MLP neurons of a small language model. Each row is named by its layer, matrix (up: input weights; down: output weights) and neuron, and shows model dimensions 128-255. Each number is 128 + 24 x the weight over its row's rms, rounded and kept within 0 to 255. Numbers have three digits each.
A block is one neuron, or neurons of one layer that tend to fire together. Before each block is what it responds to, as a language model described it from the Wikipedia text at the highest values.

Description: Taxonomy and category words, often split mid-word, such as Or-der, ph-yl-a, genus, family, H-uman; weaker on table headers like National-ity and Male.
L8.up1002:133127119090130169069178110130119150152088124117167156126131163118133102158128135126179115110120134128130135131090124102112073132129136159155097114157116131145133165102136119115153167107124178111164107194113119091160160102090080108134123146158136129110095111120134112115116094121156107115138131122168126110090107092155139112121123129151108133103156136162156135120162152151081145125113
L8.down1002:106108135159103119123117141114134093138162147139150140116144111121122148182168144152122132072144143151142118141088142114131163119096144121167132143162149162135101098152163123107099164123135143141136088123144074106127174103142123148113142155089057189118116155106107122166128172133108084093135082102133095130133123130124110120158115143118146154088101114097105145119130100159146166122158

Description: Middle pieces of words split into subword tokens (Mich-ael, Corn-elius, att-orn-ey), trailing digits of years and figures (197-6, 25,7-46), and final |---| cells of wiki table header rows.
L8.up974:175134140122074096141092149155115103104123153162106152170121135138122110125120128147135124126158110095129102143093138119116139140142137138137092142124120133157152175120142093160099171111155170110165175148104139128138116109112137154139111067150139114080139138127107126137114135106076077140126133152153148087146149136149135158093165107093138161126142145119118125184112128125122122098130
L8.down974:143153052097066091149134161171159126106084176118125112113150123151111105090116113127150120072132093128123093140130120109132128123131191144117125135081113103114142104126117119115126104134139119142118167137108146129106150144160142137111171122115141108153113173163161131114127091105111113128095120117126131174133145111070126126113118150112123156134144147117125144154147155125152104155107

Description: Digit chunks that continue or follow a number after a colon, comma, period, sign or other digits, mostly in tables and stats: 8:00 p.m., +57 goal difference, 1,308 votes, 250,000.
L2.up9:108152121112120130119118121163151141179115152125145041137116132081146118140147116141195112154119070124142132164120147145107123126173105139106150092133159101160118146154118147140125137146166111136148130147083153122102141094119132157143128153153121146117118121135133087123147142101156096142091149142089116119165139214134142153119144138137146109105106175136146114143143139104114143098149
L2.down9:195112122170174160087146121128157104145140135141077129079124103147130112099149114142104127107162162115092126223122129135139167152079126146120148145159115098152120126122101106148150153124118111111141132186124154109094096115131140149098159087110110132108164137143114107152112187129122137117146115096120123124115138149071151124114127099113129129135113142106108160091095116113125126116142
L2.up474:146146123104142193114131108175153133114156099115129113120143134117134133081095136143147107099145120111092074129126081157138130118133148155095140136160139120097097174100145101142084120126116163144108079117140150104135096093151148143143135150158141170096134136105157121139106157109115121123140139126113116152129127148099086135138132117151137128055122132122162112172140119136123136126149
L2.down474:182124122129126183129108120105127096109124115127092138071099123124126120116113127127116134098133155138125121164130151119113131139108139118156129128111169111101137150140099148161127132132115134157114148158135150095106117122128132127097147132094108148131171158124143135091137132098148151115137093119129120139117089120140085130115112126103148107142142131107130123118142117093138113088156
L2.up543:140132136148115118146162101141128185134092139127154086150174112165092110070167116120124175109116137148121124118104133185062132153154116137128146100110134146123097111124123129128168142109116165127135135172110077095122146124120117134157151161076140119124108111150129077099145175105157152128161180148105115090113155143126128144155152155119132102101086129104126133117143086141134133091091
L2.down543:136124127127117136123133137131105146114136170127100098107099107116064146100160160089147098177156127105110134158109149147125130108067093160155128145143161130118131139093140118137119134155112153092080109136166159104127119088119119108123128122106099132108115141113113132100126154133089105139148136135106111120136107125112099119093173145140101146129125142087153114103099148101164127108135
L2.up896:138173059116117102134156126199103137141157161119153143163124137141112097140125091123172139128104157110086097154125130158133130111147137168096125139142097139120137123149134131127114155108144161135092134142108153108127125111121086137151137126115136134113113113164156078120117125127131136174107138112128159166104152167122165117121158144166116127115150153107168131176165138121138124118092
L2.down896:156139139082126151136099096108127139127092096110116181138133089127124111086125142139111103100155164124155099144128124140121141122103122127116152147118158147102144144177090118144106194148131133116144153107129117126124069116123125156125174102084116122125130146135147091148154128093116135143160152144153098132146106122131140128141131097136133136117131128108101153147145139115083112121159

Description: Word-final pieces finishing institutional or civic nouns split into fragments, such as C-ouncil, e-lected, Hosp-ital, Rec-ords, Gr-oup, Gen-eral.
L2.up96:072123100141132144116120133119134123135109147114131105107156151074114153141083113153154071081132081058138093159140105145117137113114118087139107132059137145153120140157118155131131135111111106119166159127113101156124092132125136126131123120112104139132119142150143101119122159095174063152148107089149116136154150140164137088144127114137117132099146162165121136106133129151123107191117
L2.down96:127098148115123140190102089146122143146097138154126136068097173078113140123187095121109145139106144146167174125085148089126109112129172146082109130104132113128103116105165119143135094129123138134160117162103122081110165122155138130138087119146183098140125150157143139150132141123143116121145138102171122105117117092138095132144130128103133129120110127136135145122142143101109115097140
L2.up379:116167110126150140155113133159153128154090131164146133151125130098118146134122076129117106117118073112146107133094103149141134105152122181129138139171111111153103179173172141162126134168098150124114125129168109128138162140161113154126176150114116146113110120121105099118161113088123105125120086111115139114125111092167125110120106106148106121153143119121172122117155097135139119146138
L2.down379:116113124128149158123126087127098114127119125141122126137105121149088120091109111112082137164111169154150144145118147125184097110113129136088196125136133155119111110111117152146159142132111092112165165152107129076135099159159135105125131093098127146196114141150098163127102111123159123081134168132133133205139135116138110121163152117121144089162140103162115148108136119108137155150113
L2.up441:088127132132128188133133109129193110123127133179118110130144153127171145070135126119177101101131111071113172170125119132093144126129087124145118129119117161133078128134112133137121139122137174123130115151112116100147122126146137123161161131148123092104145116144098084128137109129084090135140121161129146080123118151169139110154140150133156127116169154161124132132088128170141147159115
L2.down441:116130158173109142175102135124111118133163132130085155097133119102119145157154102138132094127141110168136109130113145141120127129149149152153115130110123121127106133125124129149129174131127092157126072157166126080189145090135107132117119110139122180153085130147147065141125112119167112108148131133175124201091103136120111122179134079127130104122125104085131151116135137116098138159102
L2.up536:121161151111077132166120133103122144106151133106136079134149125121083066089123082114188151118157134164103146138161107175112115132122100138156137126098122184120130139132161175109113099136082142099132167132127108123093138145097122119138110094138139095076139135163131096116141154082116123105133137159162103130152116125139138105160120115135137123096141160116112147138112146181133144144135
L2.down536:190135106128115152139099110128175149185120149133143136142106095125104122096121103140151134147159110119149100105116128128160128145097143155143114126112143135084129101138091124125144168028089146111162165114117092141100119170133144133142135079142117149187100138125169135092125098144178108105105175155147125125094141120075176128114131098116110117127129152124102102130136125142143117193122

Description: Digit chunks just after a thousands comma in large figures (vote totals, populations, attendance), as in 46,236 or 83,868, plus some mid-word fragments like ke-ep-ing.
L13.up414:105153101160145122095100111146179156080139133135127122154158122129107126137124116161172196162133094120103076158124109087110089117127127132118127141163139115166151173169113103128119128135101095134141122156104078101153133123121132130157132098187114127144143154103176126161150134170111138142115133107131096168120143122116110174107159172104101108120110154114106106119100101134142128117131
L13.down414:122094123125139124122146139136102124149103134105126145140109118096127125144097162111136094123128100110136172141090137132135168150104142119145097104135159145129174111140137137160142080143155150122140115160130102096109134115117136118136138088068157083115101170109103135137113112177150144095161149115128141112105183122173110160146133172093129196098135077162175059115150116116169102160137
L13.up495:105151097105120168156138121197165140113134106160135097118100126119124140110141163147144078134124073136132103172122112122103183140143150158100142125154126120125087155100086126123089095086112120171137086165147153106165120136115097124137121128112108123148075112127155087125143153122149165143166156170141167115122144169105117141140157120176105153128121144110148156161110132128111157098163
L13.down495:101133085125121121118134129123111101124167144142169159111159182127110157131105154099109088167101101117115135122126080100158141135085126097126131176136070159093165087079151150122066086123133153125119135129105140135113130112125100101071139117153086163161119169125097142100145134144123159128090120123125128126112108089117085109138078119137171129157151138123168123129124135146147102117166
L13.up543:107121155122148136109140147181155132107093072160113100130149153159110132157088163147150169105084114157096123097100159138127143140142140124121144152169141121143095160130120157143107122141137162127133110110120087194129119161169095145188132119134114093104111094098129118132150132115123134112072107126103106147117075128103148158115160165135129133079126186150147131126119145124185140142140
L13.down543:157128129130115148068144117074150118127157122154114115154160146141128037154134128146144132158119107140083110120119151124118134133122132119086114124152134131120135115117131157145118110130135164172130107123108077140146129138112127112137134092079146190123101093107124157095150142142153083112115110147105174133110148103148109146124156129162085192098090125133138099137089116169184113149183
L13.up635:123112118103149141132132115163132168104116173156118125145154152147088154143124171164114095108139082110141129124113152139117083132148146106093126136139153143131108171138127123121122135143108121144144126127112097139159134121113096157148114127142137093076109105105111128101212092112130107169109131174148133123139119167134105108129180158134102124107113172158141135106168149164122132060065
L13.down635:161133112145116113149132097153136107150119103131168122139139158132129139109072118141158117140123129103131152098228137159190141108126124103124112130111132145112108144131132123154119160145129109115087147178155120122094122160123166123122147121088157162123137131174120129127079117103096096093141146101107077126137120130135098136129108126135105155126080123136141130143113110163140155139166

Description: Words completing section headings and table header cells, such as ==Geography==, ==Personal life==, ===Japan===, Year, ±%; also sentence-initial He.
L13.up57:111189126126082144129134114107116144099099124164140128162152127125133100125119113136139111064104087118117129096137123121133102142135137107152126133150114138146132091146117130105112134112112190093108134164150122103156138134151108162172143129138143138111133141143119067182107140121126094158115088151115117144115113136111171120083128155131121116137112146146146130110108090169113131133110
L13.down57:131130128091139114126111119077136152151140141118113136107117101165118150118153136107103142152124169112137113125117197110136178134119115169104098133119124090139122116119155156150140109167156140190156136165119085113131130133128123140116135100144108137133125144142128103140125091117140145083155159156089109143096103111119140092138069132170138102095111110125108113130173139147088113158114
L13.up104:108097089128087155129122098113132097140115149138137121141161097146107081144114136165119143096110118115138104138129106101145124102167196127137112151105147116140125162093132108107120136070132157142130151182096136131176156139144163119138124148118108147147119109164138141208132112138126078108132152130119125130119127112127117146111120123102116141121150108124141138087130134120170168113085
L13.down104:123114121127124141097134131098112127180109086150154155103149092088116138082200132164146145139138151137136094131144107115131106149108157102156116148125129164095154110163124140179145150099108117116137103135160122125140103130121163108144100091099154147090130105089148089132084127130166161154105117195120127106132117153110140116096083120093122071156142103141117152111100154168115130133127
L13.up288:107162107132126123127148143197142112114126139127103127126111120120114101098181109139116135084140113153140138141099138127138178131098125155115101138085089165119145147138106104107121149111132147130137070112095120104148120162085092127151104150130130148128126159105133148128117119149086138151145142146140113109118112104111089129116157149125167098144180116124173099126134136144124121123124
L13.down288:116122130120136093060137112137129141143147139180135157164130155093131133109146193089125154134175124127139129118114113127097124124106102135150113117106075132129115145138128146136157095149076108145162103131173086138157150114131169131145182130116147157129091105120141125162131133137145143123134141096117129088124145096177128115127153141098136113101153107124171129105113136140102125130091
L13.up806:110160135146186099123104141092103125125107102138174103141109136138090078124164107157120142110124140093140131124110088084139096100108109133121101150115102159110145144142152163113126116123146146121115138162102185092141144112119129133137116114145138131121117107134116108162088132169132083142170170139148136133131128063147125129131082130126150121097143146123165128132110144140099150149121
L13.down806:105157086111150113089097154170155106136123128150112107115177176115155104122140131113084131151143118162123108116148128137145141116135125135156139083150110165170116153143138097107106167099089131134148101097135080112145152171114133105136085111122113163126105134120178132130161131149137123102124097130122055126131125156121130139167088140103093122150101158122108097140117105133091150081094